Part of a small language model's weights.
Size: 11 layers, width 512, 8 heads of 64 (4 for keys and values), MLP 1024 SwiGLU, 59.5M parameters.
Architecture: rotary positions, untied embeddings, normalized queries and keys.
Training: a variant of Adam for these matrices, 437M tokens, 9090 steps.
MLP neurons of a small language model. Each row is named by its layer, matrix (gate and up: input weights) and neuron, and shows model dimensions 304-431. Each number is 500 + 50 x the weight over its row's rms, rounded and kept within 0 to 999. Numbers have three digits each. A neuron's up and down rows have the sign that makes its largest values positive.
Before each neuron's rows, "fires on" lists the tokens most often at its 100 highest values on Wikipedia text that the model never trained on.

fires on: "\n", "and ", "about ", "around ", "least "
L6.gate588:500496473532466539472619536443495501518511493465582552510521421413528465458522570537552446447531502470504446525514457540470563473457587468561558509594477549435502453487375523419487551455624556517451594487460507555500504527428491520510494491476389480603573499553501520514379571473525550413541402563505529566527533538517427612486564513532557479519518469472498418504414553424530515414477
L6.up588:506478469542601528572562460526461503510541563491453545582477468414524469422515499529451561464559534529495530473527511534433555456476596458527516520522520517569593363494420539478541520521508497522454505459389499480544538500526437451548453453461513523470595493449537465554428443470496536529512450516513481479575482533507476493491444492509520480478581462522579439528486503484467509568511

fires on: "==", "| ", "2", "of "
L6.gate310:524470455543550547519517571550529488528488490457524459491470483595380419411453537475519568417422530545534412378511501444439495537502481605518466445504676496531514419515492489508494540504470531491464488579445510500487399465566490471512488500465409470562531520520508392402482500505596538456527509487485502457536506397444537538453551574499540379530497401461502461606494476369458472522552
L6.up310:471504604601531604566453592489477408583470430459483432543450572516466523436481581487525536465469561560560577490435504480500437535458465495478529606508532482567514518486390493522533475568434477545491437615510527476463424610668438563435426525522491530531556504463523618353452556540496500588469430472443510499552463417527612463450565516449536446527547425489519452512432445439442511548480

fires on: "|", "| ", "of ", "|---|---|---|---|"
L4.gate485:542447498482484461551555472428558472535500535429572566493528434490508555502429598547647555543520579523464459478466505472491573453464646438438460510488537519532469491473510540525530474566510485497541639465501515581533473527548578481464421501484540516480438458483671490469461466504579487485638519489470529398518517468490408626512500531542435460565515390513461413489451482555493591458501
L4.up485:541531522440479485538534557522536449442448514469474612541397471479512448524538488541520595444476564525501394570469549475450550534514563509539436519553553464523486527488458468557466500528556383457482535413473526430492458549558455641387478480511634434624537522503570546408444444567508498621547395481523494516538456509426429539509542587413559510455494400598479516548500500511453484476570

fires on: "; ", "| ", ".", "to ", ": ", "are "
L3.gate192:486496512451486473552453541497499539422531587392487511532487412602525475438455482411536473499505570468460475554579565453376530505531535544440454521492488625528613462484520482564569428477481576594553423506466438451557558435518415508510566504487582478492486519511532396446443544391503501504541463499509504487584494606555427506474518416530527490438455538466445514464521444469444592509495
L3.up192:466426418503546520578508488474566548501578455468475420426501525535515453454516488452566561471479594437383582511584474429534501371514525440415499480517458607509479515535467522531560473479532564485474557436528520437465524529502471442506518525522518511552468486536522533426527577489510463561392454578439501433588416592515520478567399501534575383438499528459428468491530397424510579442527

fires on: "| ", "those ", "often ", "were ", "\n  "
L7.gate77:481530524509512572455544455466517553419551494440492488423472516483493425492500560561543502469518495493523528444556394466510444498557494458364585543509525553573542482523511474515505507494529412426506445503486510455457427492437481442519551530503514486505536532533427442601430553621522504511562434461507514462450480486465473542642416397511614446511515543411443477576555548446525460469538
L7.up77:446552551445494515562521484532535562469477534404498465469494459512551307520490577553519506523531574525518509472479447586512478511518472495459579554504485472498477521552542527472468463496516550430475531593609489472401608524481514494485425460403514450461460490448555512562408550561481554493592443489488509425477482515528521478522411403447525494487460536529441552545498534596383449569518

fires on: "==", "′", "°", "| ", ", ", "of "
L7.gate321:474443495613548430520494462457509428405446517503460533447560453416563521451515442450503526488524453504499440559498463436522507600486481599539441463539542570508476414488424459481542470522494568469562497548480558493466499465444490537527468584476465530512599422550514515427533471561440480507506434569524464445481508524540454560455502474470427475518638547419538490472473491474457477475459
L7.up321:448575559484565529537422584408417505531538506443478458569414507534445523519574500492514515454553484602427532477443581508447479517460583508484535531511575469475542538495502516515573451510438504560513518576549529466466522493525401539492457423564396512482500434495547518478510483573519523500503489537499507452532453449529480486537593477489520593449461577524568432467479458449581516402549

fires on: ": ", "of ", "་", "is ", "are "
L4.gate461:577444486538526497570593506445549521487431538427557461403504493492503485489482596467582518473493525434524494502485547486481583379512575507525540537517530628514512530491412510558415523478590569490560560535461383596450465579482426502520536435433464434588509536473547447461497482438563469473545456518443522442581446530539484497482497508509499412541529416453433473460468477451462523455545
L4.up461:433476483410550492459554469430574470552446491422415552454482475564487490429483544431587521508487544512509544491516444426586514476459538533548529555563513557518434566549469537559592494488445502575536508450528433534399514496560431457533470401449494586588449664524457462471484561507507517563595529546469451478535448510573473450416544558577576425495563459535431490486449491511382529425560

fires on: "the ", "its ", "Worst ", "Women", "Best ", "Team "
L6.gate876:646496561532410488439426555529516451544494486429613494458522464461473458402611467607558409493515594500417405512544520557426496518481453553476514484517493559582433356576569571503466468559482523531369511515613521489572510455522472532628476415518411512541542539461512440446445477439517484431486521560510499564582560577492497485450561462550434499400449468489499490528517441467563575493553
L6.up876:617570601494464431532499487606479381547526519513491508532468500404473574498452516508472481428539463480595395494491489521447511567473455503479471524495371588533443443397459500553425630604450572470474451520503537443570523553489452506512558534499522466593563496554503578470526467475443445453436539547466575552466540514545491508501517500542489441439496475476454450538498510447559491530461

fires on: "and ", "\n", "season"
L7.gate302:505428446469481573512545461487590554469605479459557584551568466544493499459390544536491519557472460556515551522501465470516492557496522482445524501628540436428492482593502482531427529562436511527430479497529492529590411617571545568558558497512567549442520520442515577629492491612476550516511497353484594554555532478391508431477468566542508517487470485597551507481478537520431420498458
L7.up302:431545465513472502529501474492574502549488472528505453595613401588510485523447596436603461401443544430476576417563472460485612434521513498371460517501473510464518518486430441521483542461514568520543602516541528549508548502522502459527471476557602482513534482503517504590540469559573477434600540456381464478504617566480474423512532428578540488418480414481500530490462465493499540494539

fires on: ".", "a ", "| ", "A ", "The ", ", "
L6.gate462:570595535438514459449504459469461431550476573519592577483526468528582500400541450520633505489608451537499508538475489442483571441572552477458409566589433571512534448481440527511474534410515521542534421501530488518602473445549424494602527445516481585438500393576518458463487480467434566535511486443484599536490494534550350531463575549492511449408438468544492532580576438480532517496592
L6.up462:539435583503536509520398512483439493578535463499455567508433466523412528498572480493521405469464489517473537552466462523504527531558500537524494502534542478555479543486523492505445416464498532526523495516432513421441516550456492584561446477504507514508496427492529528469511546507530443476498454493610543492477485393555557540498516581479536550393465512536469565488535362476532491547539

fires on: "of ", "and ", "for ", "along "
L6.gate413:516514502453502505455456511441478460546593546595420554541464481508445424595400496486493564537622489497520495553426504513531459507503481458482513502504397509527456575482470554402539535516435440444533578450554417577513466473511410522538466492422588494496482499559467487502479467373559541506572549528520468468515455472636413499504479526469387473564616524589493459397448472488480515422579
L6.up413:550444539497570420430466531544494568485535577508522475534598528561484587503526486574579382508519491561500461506540500497544490479505415544420565557493511477515542522467476536510469487511468428492373491411486476497541443449503488548551510542570493554536482519450506546505493549505529556439561476552517492490494555468556466603480559494432391528445470529543559473471477451563465552542421

fires on: "| ", "that ", "which ", "'", "do "
L7.gate266:566438413608587417499490535530512532478516530482564508506523518500392507516604519501491433384541461494535385428424444457533576495406448572468522559522587575549526443550418469485528568548535536609481557519497432530539413529496527412611460474466478479499530481526507514462518566513455510395535567594456479476490573583503454492508526446486483514520601453450529552437549458521513550522431
L7.up266:534520534528495423553468548499467440598466510456459490530441509477463583541461443516561399450534510452481420502513540535454512611540421552502545434512555526531400517478506583540522467536448485446525448626547575509443539472534524513482456422515564473528533443530461430487492440515527457533560481562491517571497544554607454429450570608439569468566495507507542584412422527467551457411498

fires on: "| ", "pec"
L6.gate458:500545514574488520483564552556491366453583542630471476495441559495396487522527466510463522537494498528606438448533536484499537552476484569516448511449497498478506441517436524548472501499495505483477516510518444537437503404563450531549462548533400574445520541463475470503419528531479520496506502533530477515593518503506479431516395485499568409527476490500469499484493443437490424550504
L6.up458:429535562420472572444550544462482413520539490533451452492442504453407432515530477471462472435488517592567432532531583438566604491558448489504505432553444518587464527467488536501495490468489455464511496587541491493537497308602459543515512484527495512460565480544491483485479569528487525498430561368535538449515486460497502440502518621469435537421577456560464512465462479486518446506696

fires on: "and ", "or ", "even ", "'", "as "
L3.gate867:551409542528526539442436565496609468512437474471552463473444428543495502489506461510531493534614479504438436479412525419463561590546486619487523509430569510597499486435501464543523498516569556622496511518445466502524431455487396537493573480556515474504638429490505536517431461519550516390570576533478517508513552568552483574558528537426479358495575364419584385482480485415500485554526
L3.up867:556499492326548527517491421487579589532485433516443453520516459537494442406513523515454472457544465572514458508484468506611441598529548418453434617498555591546505471571549497519641469576532565467514441477435414560569414467521489562539543550523432475479441529573425466487483490518429588442634510462496528516521530558477466514541569560489484503480571495481526460516517584493441506577440

fires on: "| ", "and ", "He ", "- ", "This "
L3.gate89:511447527530459431524482461486551546505576532541507599495483452521422483454419563478592540483572500538560482558517489443518627442473540451478509555596439535513537567486463480511459572419569531511425502466554429482408518499586428443525541487467435489418496578445466433539468496427510575344555467527550553404518462503537355533552500554443524448504513565524490459529491414549575487549414
L3.up89:610458431478447460555536550584489507429565500507540465440491513545533470508588528536633502470508560463479449514514503554497565497479508497485435393499429498558495411483501504508495542497558536463587537420582467409539493599453533569534482448499500521457417490497552427581566557536511543471524535361531523468551533613444502603392495494440444472531403524481481544570502497452531554567505

fires on: "as ", "American ", "an ", "the ", "a ", "\n\n"
L7.gate443:473436500514558502452562482490503492426573554584526495433577460470520496470540432548494481501572573341513471551447512488483514531525595493536494395507505446514564509496527557474508467423560566469481573572511476545384437486590574568536464502463420491534530472542529517489507533501465499503511527464554447460592517494474536440544458461456501534468484529474557540485563456533546493393518
L7.up443:483451545410498507448485499503497526455550544444510538530520522470532567358483524526480531401436592431515416534455510565538529478434531432534442475492461641420561551479500447465506570529574558462567460515536531528550474525521479447483628561486503558505502575525511563484421484517481516468480461547453517399521555543551394558528517536505500541542554498518609486586524460589472567531575

fires on: "and ", "then "
L3.gate712:429413454545479519432517520442540530415485533492536614594572400553465501464540473497639451424522514519508508561427467496557515576495578484528500509595504515476440486482482456563546531563498587535466522482440437473500493492467488467422488471476534478457539429526525418480493510597498557446607462475489481434480453583543455551437495502497539467623604447507500531469495475535436518452448
L3.up712:521525405498504559609524493495446530452510445472517459544560384526512443497605473548500441511418490569387471506519624554427459470489536546465517495548526492516522418483434496450476455462532470494483550538460490506521452536475501548447589440544565550497559406462488440570468516420552546545488480507449454512462498599589491552436540446482511519415507432482483493509458471473457529469496

fires on: "-", "and ", "to ", "–"
L7.gate127:558425502562482489460459563522502520435525533507398484491432532572525516441448601500570448499520546422540422588520516446463502428423601556504524471616582525499503529492487530480451497482559509530453497438540432459468501534475495542566503524485539539503509425531540485469473536424449554445563522539556482515576497547493381508514531490578449472564461473490508431480537558436457546482504
L7.up127:516421500565539561573531560469424573435610525488389499477422526490471455519476509602507435463520507540528517572497535465495463566469563537498520457511581441441467520448509477396547472607536469538502483414434513443456495578501578534511492455556508535432495420457503418449503571586478571506545436441497480470534468622529448523519493506496566395506471539521534490563500459485544446530580

fires on: "\n\n", "an ", "a ", "head ", "American ", "place "
L6.gate822:553514559437499477449524501518525449508459572444445472481465583515538533508598427517468470411480616484522434467451509520423536467451565538417450485623491559510540443426472525527398561410546541494459485537514455539523557481502504500615467474489441551536538491602514427447593411514463496431491491506473584495572497492488477389445462499455477561520487474468554526462444406518534486451547
L6.up822:493521466459495517405514500498476525475510472456488494515472601546521440531503393519534551440438565479460466489441462548485538510468404535480419450504532521562497460451489507498515495531551504581593449480559486543552567494533523505593515516460469478522555443500529429437499551449431489502509556530495567440607550601535551530454524486466598616538543445523499511516516490548495511484498

fires on: "| ", "Notes "
L7.gate872:543518538553522574488385530482506421565544585428527532503525456542638570532516528507540425450566552490520462454520504449462601575469535501478441528460494554504536489432482447553415506492506483492456482507445514530537496523550477545574560498477549488440479456533536482462495494471510502472555501499421477482564569513493493490484426419490556517470518351420477465543514499483372504536573
L7.up872:460526566481529543492531549555531460557487514489438506572407475563444510566552503463481511513477485535552561514547565531551493494484576488500519429570482538489471532454527525526486532513478403456590434438448476463537448564523539570504426471484561539483548493579518561416496547476507468488526490530572509458543504405537563466464453499531512474502516445546444501520572444439442466459567

fires on: "and ", "\n", "Down", "then "
L7.gate242:533494523537399444425523473604517557499502541482486538424614474492514532531558546466506474489514528535508433534509453449508496493459553443438491486597473459451393461579553422568565420589491540391483480473548453535512477544470420522603535439503551515440457527474518504540511523554483532484496462375499551430535495558558433424478486529462618493539517574452476489499511594568510487456456
L7.up242:496530483506520468456474478585417513514555508502474434489593449471488464546564553511552475433483525567505483606550435556521508538484575500420541524464534596515493585443515500525490460511584571504517596478471370499541483570564563461554508447597491443582589462475486494496487566498584469490511399491509591381537458531540587480521481478522513538548446518425565498577433568408520494487462

fires on: "the ", "from "
L6.gate706:474520594519446621458444517461498450480481519595532499593557456540581433481530466492532474579478547516505465476430557510487484529573604561468464440519496454415513449433432462519524469502571385507492498426536488469479560528538557560458527518502566504455591512541506367561535454492507527470480492490558464423476516442500539488455504463542421472493515554588466402537420472545570481543611
L6.up706:561479508490521485443559568503465504470495522559463500607573469556511476506516551477520519507545534468511576359507500449497453529582445596525424513525493457531519467505433402504362555548552529502515490541437473482504465420529483419402519415537510553573519470529476461488456508553550551480540460453573527604467541532514488600500542466354567489468562471369556495413420553486500492506393

fires on: "=="
L6.gate860:525418530547499514439496476549488492493422492470536548442547437478469414486540484465588564419512592467473561452496535397436583537559541459464548505432485534542478395405526460477544500489521586434562513564439485561453481489495491489504501536490458493516535470469549471439472541442501484447608503499427507520622477564508479509473503533474495481404510421437547434471431450509420612519476
L6.up860:506476473490542492530484541450564485553463543546529561548496539419434537435503543478510480436492520491497548449487545506520578525401390502601524538589472539523490482583429482413594425509522563463538403556556519494515517511538540526489462572416450498539478464550455528422561501522511506399518480638528475378492470394470566519431472424478545558549523446503532608409469492489456546526490

fires on: "| ", ") ", "\n", ", ", "7"
L7.gate333:477534485551415508477584496472438573459533564538539537498500460467413414493494591474421544523531660433401477482430550434459489521522539476489490553534472540535572516498616527517563484475495543565479437551567452523470479478568581470571435524450548592504418585507550415514418523529502581530477450549550458369632441518424549461508425481502583521550527538539509476545479490573509456466455
L7.up333:475547637461579526448535565491447447603393402529411471459457487443499482576472497453505458423523485610462530484455506529558517442472451429396497539574462470535447506559525594544422527459564479511475530587607507486426527491466503505441580472481488462537491499553493523498546479504524444506422397455591524557456458454573432437591478598515479507412461517610490426553521469444534505525578

fires on: "| ", "(", "e", "heart "
L7.gate737:465450498579515454519389504494541519467583644409606486515464427523576575519531480448570471590486550565501526494401580464583510546632512601468449523540541532529427411434449550541564603430523497576504614546515463501472528545478499509505531415421502434481568432456543468473510503472504497560519487441513552567542486553507475468470469535457475460542509404426506549386430476559574478524527
L7.up737:410554503572532580498513510515392455507468512631524489454556592440442527543397481551499597570438404565491377482453526466493454541526505530506516537448515473473456551456495462494453563553484481486537599541483522421497518453450508595530516496491427501434534465462518577530425492543479537599492436475433490472495490480497497566401470484535596506517546520549571458426544504613508488514439

fires on: "| ", "until ", "0", "but ", "(", ", "
L7.gate324:501574447527488468571460549536523495423544558564449451551411455522472515470485541452524576479578496538463565470510536477445437400506523555441524533596574509486518425497444529393543599471521556512465529461543506575436423534469439471553565489481531374511575520490554498400516599534502546476534545514535494508516474516553442511441553439452392393543527455434447514495519549404502529486545
L7.up324:564549495497431611497492410494496540498528517638428397522486520480484507540420494487504521532475573609488563481484455507473399564517541430565500557438519536512409548582520465469602498576482400432449607418628562508448395566543428439466462522494494454485543561515496541493477546524470481607420498480455418514544521425572514423506395500569444499513463450554527546455571661479541479501509

fires on: "(", ".", "| ", "went ", ": ", "lead "
L7.gate609:590566489541479528496409469403568442483468432458486498513448472468467438497491501464579483454574520447475516402542544464366550551441500470572461537564449612452569510530531470591533420446504457531481432534486512515500527542562544527513450505436562493447475514539551395485536490458539475486533569553420539503525556526554405436478480481489545587452517372448535472463455509417413494545482
L7.up609:521447477588499515441470551412377427517481501534397506579450493492539491599447411536458513538554533548458596507495494555507435599469487503443455615505410563514456579644528449529530542593501419526477433495517534484497479512497530527460454461505511514499538511402548431497538557507538494597483489528550533493475430563531517488511533470463537499461556460520465561440598462398439523468480

fires on: "who ", "′", "has ", "He ", "°"
L7.gate649:529430483561501538510530524453476461476513520438440526415459512534495469579429577478533466492519570411522476502530520437373547476506585594394522490593540523515508568519495474438474486575557521555396519438526501606486547451531438554425519474430505573473450468536480549494498486520452519562488543517504516528550527603536398513510490419536539507536488452444475487531517547432490513485457
L7.up649:552389540466420452504517485366509556441520567577444504574513462491541393500433453417564505524450442488430455515486515538472473524435520410413513569509500515495493547480642515502586528539511494410455466462495520568467542431534534446431419523527537479566449528576520451462478496480507515494425483474611439423467433556492457461491507498599514510450562497517408490539576513506528539424455

fires on: "of ", "in ", "to ", "from ", "near ", "through "
L7.gate726:520480506544528621500475458556526498509486538506501506544533432547486426487515450467477513540482576368510509538464544557380501467508504644493498505512469519525390490486475507466505485457622436524534462489493547518477449528401434449478494401521405557568606495529539412521445416448485549473516445476457483507543531550519489441398540459558508518553479480499490517489520524541447484585424
L7.up726:454503463476612538466475555516497506535515545478487461554559519509522415505430422403438425539577496474450450487435523468467481412503587645616537597575567460538530481419531462466495549500395492521505525445422455535548463447336445381570450472459418506531565478449488489490492533496474570387578415428476544530441478557547425498454510503538582426484537481566522381429485518458436505576434

fires on: "°", "′", "who ", "the ", "same "
L6.gate35:484529469566501466542584490438528516459463554471592477490518429557454500511516453453543434499518500451490417519590551426512585547567547494495465511527586519451567492496532468513599485458575474480447473541520552581450480466463560510504502493420568521486572448575482454451477494498469455481519489539494598494494573472580426552545629549515510537582549526469443530520565374504516601436529
L6.up35:461448484519515395438448500428536459457483487511504525549500475539553517491353459437488436412568471511546451500538488415547484496361485438504462564585465454484424573518492493535473440553467455463422487497512555539460455380504523560513487577484553547499489433511416493375500509552462421461440457495508443501520557411462411464502530496515599444509481441545490466540607482548475609445467

fires on: "R", "Ol", "in ", "Vol", "Mar", "| "
L7.gate691:407410453497494473437497490577505457593456479495514556586528450524493476443455609452564421534496543452473442494424592479486478479511527559593465455505461527506459507586487579604576591543530502484424639538512507482548531535430497447447469455440568459535540468566466477480468427525524489467636458476424502489488480496512542472436456548538512406558542416525542491509451461535519511506452
L7.up691:484470527535451580635458524472460521552482496453476402540525474521592496437539530512481474518535539560499591563426477435492421558454537508478464480545502502463579538557550489595537482479593572496509469517470581478436500468453513468530504538485534476547594455468589541486592501544473534499544531458490473480460421578458454445422488446547438570503498511569535471401559484520541516445557

fires on: "°", "or ", "and ", "| ", "of "
L3.gate901:502516585437490451479556538565518482541519518481484549403434468485501569538471562491483497486456537478420405478419522466527525542497486538562473542481465533570531507363427580492491508436558453575544506540537425555451472513519524511545485596411495435473457409546453509445487485532448516410539537446557514412492489492589504589429452503516514478456572535554412481497500427522506516413531
L3.up901:468554551537569463498490390464437547516496546490461493389427455574475469465434430518486504582587527535461570464501452462438458550465462477437581546514504492590515428502582518525484476578453433429480502530491550446601437476521472484481383475548495538584504560531458593490468469513478443462581441432487463525497470461553456542515573481477559443460550538491480423533498463499456476544567

fires on: "-", "years", "of ", "built", "life", "activity"
L4.gate227:516470505537614509566487511538503441503449491533551486446424438441477561437522435481585422480527455506525547514510477435496520497454509473455567563497533436583494472464438469500520453528576445565429553530518543489557527470468529403577490373503494431433527494397441502485399462440596489506495513500451500492510499464519504485491476466504516438492516478480539387467460438504525457469543
L4.up227:439574554456472488544636478472516421427511451475461453479518495442509531445553426523614516458520436557482426482614461449491513502527504496525417470489497530539497530403458532507530408508580556411545470537503407475510467456487515464485494517554502438574467458504421586489434621388472514455481419449544420449516455510458550536458464550517445471431449465429559487532490543546611427443576

fires on: "National ", "State ", "th"
L6.gate952:493519527429511451529493573444476448417566494592491493461485520480427478594553481530473434505572534479440386427487540443509510562510459448478533524524561443455533515488456541458548424486589464545476543524528492424540381551544448554507544501522568505539482538571479506483458551463581529511480581492514559524500558466516509554519459535378495452503497443576536447461427520463507511517615
L6.up952:520504545454501564463556451501449438422584569511519510463476539404494498418535469443454441438459577490493486588484510449478533496447455464556359498413462519495551579451573562551524558563453560512480385524412509476533443432527549538572477497491470479477438467474433468520490506496506561500625562548473558509496549538440528513467576543533558415542508518437449496535541472538436447471537

fires on: "a ", "an ", "member ", "head ", "Bishop "
L6.gate715:502435500469530485500523521568513583487572638533411517433509545513498511443464460433506483410451578478428386581544480472477552472486492530488522419541519608512527551525530493444543511434485581510484529562506512573490372538537521502509459507476494545430589443554434544396533466514456442395538485480457500413520571484592409485433426446506461485588505567564473542500415466511484575492536
L6.up715:463509484505501544548525443604481512456595479487438427461484552410591487389608474552468477465473557531480472500565545424554507565504512551411438445450470544539485393461534446511469512525449489522469551511510587554612506457518535576509527534476614492511471549525449507575416472498457534559473484509441494426556497567541523533478577511441450534543522560500453470576443458496502462517568

fires on: "He ", "a ", "the ", "She ", "he ", "was "
L6.gate42:485457571502508374409517533447427500501617468541493501506498438456442412516460521503499435438522476512463510538433585533434471503463542455426461516456518513452494593509521571460493575480482547468550458493574398553434473505545566457480429425449517469539502571478477419373511473530472484506428534528543505485591490542502403511411441433496490459523536457482560505484536518559576579519539
L6.up42:520457478453533490450572480505462471521499465457476478497562441456549464514444486481563424541498496433475521592576486541546628479559496500437512444588568578477528537601632462502481535491566614443515589473546506479477439490536498408449559548501436415510449533467444495542503463593452527501440516516444544460491465518536455564547546464500504523538479516530434471537441464544513454512481

fires on: "201", "Year ", "15", "14", "200", "1 "
L7.gate382:450532515504560510497481533432516463521539491427521525485585460588480428552401528496524433541534566526562460600524592543449511464501472522512461421521492638465549481455513461547541545452526540530430531456474586588410535423556509468546522497435523544481494544541462598464465491526469487559531537432525535449516486533542420570477512506437512473517495447557489406553437439432501507588440
L7.up382:541601456450460544552569507560486557543482479418574631411454563464475506496473454572470561435499436551485444471421463434581472494517459495560457538471403536581473497498513562496597558474448441472426513537456466496538572569520471481500510476503595562489450501462483439558419428542572402496516493489416496573469465447461555468411431433531606464405436525511547570574458465536461491562499

fires on: "d", "ac", "ag", "ph", "55", "35"
L3.gate937:529428521470492461464530474505509507491521431409509546425456517507435390486466357425503594527520452533453416468448479462505576528515444523491470502568505577491562515527397440452488496441426600480521452534578497532508524411598575463511564580455490488487399451566386405479417447471543502476436434547382516475473535544481425509503474472523540564516530502408475444465494518551517533440413
L3.up937:596524543514464469356533484498557524512474494521467555549435505535446539417408431464525568424539473532503480526540410516520452441465532541468428548548404517607531532577411462562492521464595509458558445509522540562542478571464450442552517520536508499526594509579409531435535486496492571532428475452530448492484489496547523499446483439529561485558557509440554576531505459505519501536511

fires on: "'", "of ", "\""
L4.gate214:515485468479564429512478577521520500519488447432447443502531475499464510534607523495523491444545419526406494485477482471489515452609460517569549598505465541533520478468529494562526419524547545542483542533443475496501480504527491526482513452488416445473493477501523478481474553436600612451450441501532573525525581371619503389474493545483477513576559429448564448463448517460511483480531
L4.up214:522513547474500502463519532566473467473509435448451443423474411472511472494594508481533527540428447556511440600499407512572430536443513467550438415562487505495425453542481517472495536595610593515558479447486533559534466528552501513505486560481406498463489457656444550573533529420535511496541462489550551504502546449566453482511568477451509547562452428469575490532497470397465463384562

fires on: "and ", "& "
L4.gate90:461457557506501516418556490520501579451594582439445446552462436650564497434493537487618503463500508501492434565541486486522604569468586499441465555535594505552599542533558538471557518518498470490459468466534474625602406570451437515578491560564554427498442514521553527448519489545390553378575514524386503487504524492485449507531540458515489404556507457510462503471557521565418567432448
L4.up90:446615399585382610557563496446546528511427522523532485565514446510510533495608538525473556557429477454514553438460565529447473504402566535458585517427533429493440479505468506478454480541518522482494496630511483506482454575524546468438455424515550483496455448480548501561473473440553622519491502529442466530501479439451543443501469479505472524433404462533542444434563473421443550452491

fires on: "(", "202", "200", "-", "201", "–"
L7.gate143:506515530483465449440453527483572493498465481488500508522465433590514434491451529452604544500540570453446455561482604462388502487497525603497480547565497598477556504423531486423478510450467533503440469518382617536408532475598480588488498570474537533535463467613525524532520379466514526522615492422496533496479469450525436535520523543493484491544514457501518424474487483388485624469492
L7.up143:482486479545430497546533549440498483489521543414375457403486398532578483513466482522494513530519423514428519529535594495445463556455495479489490516539471449563478403523434508514557613585544442524504571511399531516429563579539458532484489510503548476513511454531498480550577547554476411478540444521425436402436459590526481488407420443537456484556487629488432480526459480535495506509522

fires on: "% ", "years ", "of ", "-", "age "
L3.gate181:564460506495543564529512503458523451599522599506552419517483465541501464475509507434534490560537455538479462501562516374472622483572451551477409447491463490533574516437372462407539513430520504549510559471512568442474511436507493433551462490523469467414462442532496498507489498512455459548481542617459527510476482416451475464551521419486516485476441538506505506472560445487526450589511
L3.up181:409525534539507522549501466377443511604489537553617392544452514487512504462449388536476489510513541531602469503562434480544586576593535528497448414469429489531574442449529525410570440496539511448538460530458498494518552557473470486511479449544490516515491476513494537419468537399466400510545437473420432462530503485477428496589481614543429448451495466503522460525473554557559500491511

fires on: "he ", "| ", "she ", "He ", "was ", "were "
L6.gate774:564478583575498440468535428528504507551517595501523485404516491509550507395489565443538463495514541514575517536514556429412547483491542542467481449547459632555544510524495515531414499427477580467529575488571479521448441537451463474540512450392487557521501522552446507505498530403406422431577420573531489405569488577520491593497520523436330463484499526449468429450472400547595552528474
L6.up774:454501467563395500497490443529526467489596476515500535535509470528569499444478472480519538515524579399521517537471513480497465444445573542430451445474457467588492515575464566524439543536445555493635495412569577441483548554513426423450519507439560576443526548499530487475551549522492410554466530486439411477556478585492482552467463420491402475484481463559464539475403465537489541556462

fires on: "| ", "- ", "· "
L7.gate96:459550537533429463406499499496554455445546564544514520429448450581479428480459496475573523522446510479531527586469504412553560399577570557553459526545537540479520550507386501546596492471603559517407456387585441393502551502569474449495504497543503541475528484549472396520507517486531459449479435527483557530560488515532469487543482493512476526454529528488523497491439545450601521461440
L7.up96:487504507515425484384531480555434616486482405519534549441536452532580488500542517474450507537496519492498451470397590450492500424478567600486429517463486462487474440412492548554497598435452560454492499446417560436534542553514415503513552483490421580460485531494476499539489534569468557441471506396491505501490456499438540590596555514598561591410530561548450427541583440440495518512525

fires on: "| ", "who ", "L ", ", ", ".", "which "
L7.gate308:562541533498595462508499465496634512500587493424466500514493531557473550476531615513548422494466490395522523538530484507543570322484611515448434513582459572626462528560502559504552501559452646488514481479460478483572498523514432482500540487486470537556529479403520477529436502380535423491496477494539543524530521529577440474481534502477394508461501479562557485537569490481521587381497
L7.up308:545550541492535492582583436539501577596572479411470385510484481498551337436470620453524575569498483521449546430531552525543528414415444470541333540623358550544463504600513533508534484574548575518492509399592494531522510485485517503488614580471500637543518467566485564470521531488410485520527481474486573548479562514556425475424496537507427532457564551468490497478512539499565579429427